python train.py --n_layer=9 --d_model=192 --n_head=6 --n_kv_head=6 --head_dim=32 --d_mlp=768 --vocab_size=8192 --activation="gelu" --norm="layernorm" --norm_place="pre" --norm_eps=1e-05 --positions="rope" --rope_base=97300.0 --rope_fraction=1.0 --qk_norm=false --attn_scale=0.177 --bias="none" --tie_embeddings=false --parallel_block=false --extras=["capped logits"] --init="normal" --init_std_qkv=0.0361 --init_std_o=0.00848 --init_std_up=0.0361 --init_std_down=0.00848 --optimizer="muon" --lr=0.00964 --lr_mult_down=2.0 --beta1=0.9 --lr_head=0.00567 --grad_clip=0.5 --warmup_steps=200 --schedule="cos" --final_lr_fraction=0.1 --batch_tokens=16384 --seq_len=768 --doc_mask=true --train_tokens=127700000 --steps=7795 --dataset="wikipedia_en"
MLP neurons of a small language model. Each row is named by its layer, matrix (down: output weights) and neuron, and shows model dimensions 0-191. Each number is 128 + 24 x the weight over its row's rms, rounded and kept within 0 to 255. Numbers have three digits each.
A block is one neuron, or neurons of one layer that tend to fire together. After each block is what it responds to, as a language model described it from the Wikipedia text at the highest values.

L2.down259:111122107111097133126126172135134117098081131136143128129140165099103120111126107092114139098138157134148109113146117103119091107162144144153134173124096107123178120126099148147148153172116133101133128124160141105107118104185137122128126115133115128186132143135128119117114144178122139193109120083054084147095148137114110090160140171103172137170083083166140110136105106135112112164092137131122112123136123140135110119138155132110145153156114137124117100107133120141134142129148160071148105157185126152096095148143135148112121116129165123107094135155135098117151141132085132162
L2.down309:098127126110094117198132141145142095159127159108143149077133144120114093115154148144092133161114115136099159150129111134164127120166150086166116096153103136124115122129119114115112147126093162157104124120138137145104115160156163145132117122123100169147134164115081120159131097131095148091160161138082135114100095160152132119125157142147210138134112171097104095126103107118142128138144119091103111119083153127104128130125175110125144092133114136123150132137123110140133156103095143143141159089110104152120128140153062154133159132138152148119099088143154108140113140085154098134
L2.down311:129078106107113144116059110104115081151100146101184154144149109154171096131122122119137133139133147136114145094093087121151149149124107122129131089124139147172099092152139080137137119137094129135139110139173146125111116090119163129083158136134137103139117112130150083145127063121117133137122150181129139085142119156117159132115149107113141160073110143132152129096135118177114089173104157130127119124132162149120133130140171105174088111116108148143088143131113148123135113162123101132140169130118126148093152141101109126182130137161093143117127134142133172122136161133136147136
L2.down615:109100109108161104116065086174134066119124168095155146116120112136138124103107167092156117096180132140058139145156142168114139106151160144067156125112100155157130078167160122143139129107101116117144124128142083158113129151130143160140132159111143117100140161133089118149114149149102144144087131146132110087115114122150147150091159152119144110125126107162131115161131124138124134120119078084107132153113126153084126106140106124130131099138126163116147140124110107112113146154152087140109117146093121116125173176151099101135134138145149106117127136127124126167128139142153164147
Description: The word "of" in partitive phrases, especially "one of the…", also "remainder of", "much of", "any of", "list of", with weaker hits on verbs.

L2.down233:140126142137093121135142185149120115172099150137111153119139100143153164147197141133105137116135141134110111163157135099102105086143126134165171126109149106108158174120101092143136154091136121157111101090136151093152146105121129149133094132152145102142157132099131142121108101123145135125101090101127149023151105116139118120105132124155129095082076129142182099124118143133128118069123104125140112134127125137101147103161169129147106134125129139134157084140122148157139123152122097128120109131135137115167131132158164086111140154167137145135091125139140137147102148145138092113
L2.down286:127135151121130094103146186131121108112110127150155124129151125103164134088122104144149110126134176117119137155141178137150090086111120138127112130141164123127110138151137159108113149153133140132111126104168131115112109173180085117098139169168119124146136140063093136079128069146133107165152181139100084138111113104122133108132131133148122101121151189102121110142118131119109101167130112114125111139109143113135154138132111147135070136140068112078127114094124123140155163149104178129146123145160098136108109101086125136141118153120119147139163111103118111136133166153110113170
L2.down297:119128118122102163122124160144144131135135127145149140137140113089125124105119113131163138120128158099104133161156111135133140091142099111139162143078108129153109149158130164105146137118150119150119094105149137133106100143205103107098176147155099116151160124104131140128133070144122107137109139115115107083121137120163141108130109083147080093117116152136162149150129101145151090140111114151135112118121067131135179121126123108121088156160065126093126113127071125136109161165107132119161165123137078148130098124108079150136129158146134137159137152102116149139184140118139132177
L2.down391:128157138152139094120102126135113107104118143123156150093135119110131137094090096142168134148143151117138144163140157163152153109151154157108126074096152113095134132144130159134156132104126137080141094146096181152110099145089137114094146160153135094147127120108103149093115113109104113147122082096122123120132113127093135107125148128150130118170142145149132137132154109125064100126145118131126153121129088091094180127117139144127124176178106114114111115162101161123132149194136152120163152111124098148088089160158113123147121100124162176157162123151120108113102105149145096151
Description: Spelled-out numbers and quantifiers opening a counted noun phrase mid-sentence, such as the last two months, about seven hours, many films, one of.

L3.down67:138158112092108115147122138132114125137145123174139125135110129089091093125151091153149122116104130099126114136133159158116123107132133139116141147156128138125174118129138134107108144140129146159104143130137100101144119139159093118130129146183126144124134130092123121087078100104162083119088138121094130142103136148158169144104151124160145064126169112110111121164109097161111137179127103099142111159097114127166151131114101138126067165130103099092136098127103119108142141148125216128173198153130107147121101129118136161144113123114095116141134136100131125116133176154115126167
L3.down88:167134148118100124149141160142130079158078106090177118123110104100194102114112173083106097135130134117141124161161120117107157089124138124188097098149087097089128113159160083138159123109104156144103093169124094179121118146142122135141112132154120141141139138098082119125144120139096121164151157111147126140100121139135105129135181119126128124122131149143151156088143106131110128145143095133117092095125161147113108121135119126156151079123147110115134128068117166158123138130150141098140127152106126148114129160144153119159144092150126135081152099128143105151093134136145136155
L3.down329:131132180118164131097180120142155095123106103159144130133126057172122145133127177114118146141112105106124144092116134109118156121149176135137120129113151114134105106140154128101113159087086065171138113163132137115123153107114139176145087115107130070153140127138132118127118106130137150161140149104139120115112133107113160095116155173121105136115152155104151172127138150173119120139113130120105154127105099142074163150138090111131140110114093116101142109087133078095148167167116124115130150129144071163141104150132105155139110106143170109108116129125141122134157105108134131160
L3.down518:168137107107098158105128168110118170140110130131120105122108133094179116141126147110138119147140088158101112112110122130122126135120136151127164154127127115128143122133177132105165081121136093099136104147137123114132119135125142147148094140170136114117104164171092136111149168148071169116185124148126110094121124079167135078136108164118115146136127113106157157151107146169131098127160102124116136136070137141147109098162142120153154134121136114139148094065124111133103123152143128151123185115127129095141110175093131125087085129120163159120126133159117091109147092128090100151
L3.down579:169139104104191149085112153126129137127153131090137108153154119128119129199050167119113133113103134134162164116116102134123132123138124134114149134122067148152128130124167140147117153155116169144135160107142145089103149158124129085143129136124091135089146151136116137166134099096154119142108096130128123096116109137154156097138137148135115116153119117144106114098128099124104089144100133151120099171136122079114151143110144119137124140171167105111097162121084168085137163119098090128127139090142122102107099151088136140149116136170123107116130110137128082119156169142147156138
L3.down699:132124157134096112158127155106119108121093146150134159130161130119122134106140141141151112106143120098119132161128138142141088089137096158128106166126196139125119134123150137142097130117096114165102144093135117122118114113191083119111149154098142159131123129131105103108116100122097143160122176150075118148128133119117130134114129135190107123107130143101148166125119095141112102165098122079098120128101144136150150116124075114128078083116110130110135104099098152158168152134123163116144146136181091125120094110091111131142156179130138154144161109107140076127140148150137161182
L3.down729:144125144108132159118121132164127131103148153080118121125120121145140133111123139138173114123114120157179138146119098145141158110123166098126124140124130129091139134086117117132150144131135091134140115159126159087095127105105110092164146093114135113148144150145091154103107142120102149153123137105141133121117114100144142105126095081158092167187097080133137119123133143113134137162162122125107140095072147145063110100167149094105140113174165145148124151116136095115139180111175145143124107102108129167117135127146121194089103095099140159143147123131152124120156088094116140176
L3.down735:139180140141129098116100142167130081160087126145105156104117157105146163098148140130161147124084099126138126144147143098129162131147142102120115122153105153123132144105119125100140166126154126143100159117124155141118119096148129160104148116066118140110125112102159135107142102102139158134094123107163123092171128173124128127160135122116156146093171110100109099139176105111150134121150120148109150098114134105158150136183111073108166108121173128154145131113123132155132110123109118096118155137097145124144172167124067101116101152091166123100120133165136091144111086115136112169
Description: Mostly "of" right after "one", "all", "number", "list" or "score" in partitive phrases (one of the leading, all of); also mid-word pieces and initials.

L3.down83:151156100119158134126123091117112088116142073089117122137106155170101142140097175139164166151138093165100135096078161155116146122136167132119158102093140166135133140137144149120123109143135106101129135148114148111127125160128110120114134113139183159119127151076133095126100111156152129119161139134074138180140152117140145082114127152118114112116135086092124140106137151156181122105098139117155111145123149121126151150137153103126143157148159125096087146107106135130144156133144129107081130169146123162089124103155060140110128103141089118124135179147130115098132119149132094139
L3.down276:102094133117131131158142096150117084135142097125105111089153117156117162138158126141134137125132159104157160168114156141147108128141108117134122136120064131073118131113174137095105128137139119103134146119151091093101138109106198148106149165117125145116122165108153146109110133082123111145103148156146107100138090144111140155137149093097139162089132186140118064114120140124151144141130085151164149129147111089132162145116130128164135147113078173128117077108101152143159142095125085124113118160156126134130107124167098114140151089139142115130145110116129158136167148119136146099
L3.down563:152126144091141114122121120118147133082146110126111177135133130114104165161104162130140124117099114139108109172098171147167096130134125126091169097118113143144164126130158098146087105104144141098123112102104134135163151105106136128143097117115144156100144131105104093149140168063159116160123101134125127072076140137101108123129084122141146150155113147134135122046158170161140136094178129149159124148108141121139195112099134075126146113134134107103143122143128120132111120170107136119156133133144109149116158109098146133142135138133100131115124111121130106184121100141120111173
L3.down633:171147142143121135169144126108132124153102131132149149140125112157108097133111123127066145161159124099129144120125149160121134073147117107141146111134094167133121134139112082154097168118192122140122142112117098135141149124184118153111163131109126117119118136143064120126173113108152108159115084164134105068137091112153111119143120142126144108132113133137094151134092147115156105120131107155098118136144100124132082096095083134138126131136132148092141119156163067107139161122105147099126125163106091148144094137117147134126114107114151166139125176115136072156131163122153149166
L3.down645:168171129133122175165124137117159125140098070094148081134081084123139129139146089133129128127164060138139131092121121159112095145097100142130145161115075144112109162161125085163109151139116114143131110157112136114173137131086114137119113147103144102144121124115112146121115113116087145139144142161167106075154097111141138153147136088137146163128085113138153109111177150123110067118172149111137122182109131143123132117146110132176101150140115108093121134124178140123127102152125102112131126179116149114129105150131133124100127138115170119147145109139126117116120171129130144123
L3.down654:113104116104104111146094122188140099156140127088146140116118079172135137164121127122128146103136132130115128131096156129109102138151164176129165119166099133129133125140131126116098141115168171120113128167116147143157127134145142139126118149102132142141107143158155123165080102098128155138095116194148099078093134148152118123098171127113100132111121140114129100165130146131142100113115097148119152101099112099120138155128190072097113122118153090128143120152178162153134132148130115123131136183099136119101140124121145126109104096175087111157100151108128140079159105111088125127
L3.down721:107125109109117111114095153174079154112149112132152180123155120132133133127148133140078157114095143089121124117137136150172097118122102171109154103143090117160143107102104121094115146144135148115145065168157131125128079096160141145117122075124123118133144086144143134171095128124143114134089170104124110147146108123115090157125185119114156112138097173128190131158131115126134154122118123147138136092122052126144127126120121103126127113131120121114106144135125165189130120116116145088138130141160102107131164127111126128148126157118140134190126162072137135123153131126129119139
L3.down754:136138130129107109156117170103154103169113143114153167128129104138130115125137127135159136128144156052067129129123192131150098095132126132094142105127135137128125135144147140105151176090154164137109124174092149134133136116075167094127126140114125135143102083086139107156124110135104112146158096119118107117086133184122131110128103107150120135121154150114157145116106122102121116119182094156144110084116097125165139089108132116159121119105140105133101117092119149145123082153112117131130114194146141123126132099137117115163104150178166120143136156094107121138117173159124133152
Description: Prepositions, mostly "of", right after a role or relation noun, linking it to an organization or group: member of, president of, reference to.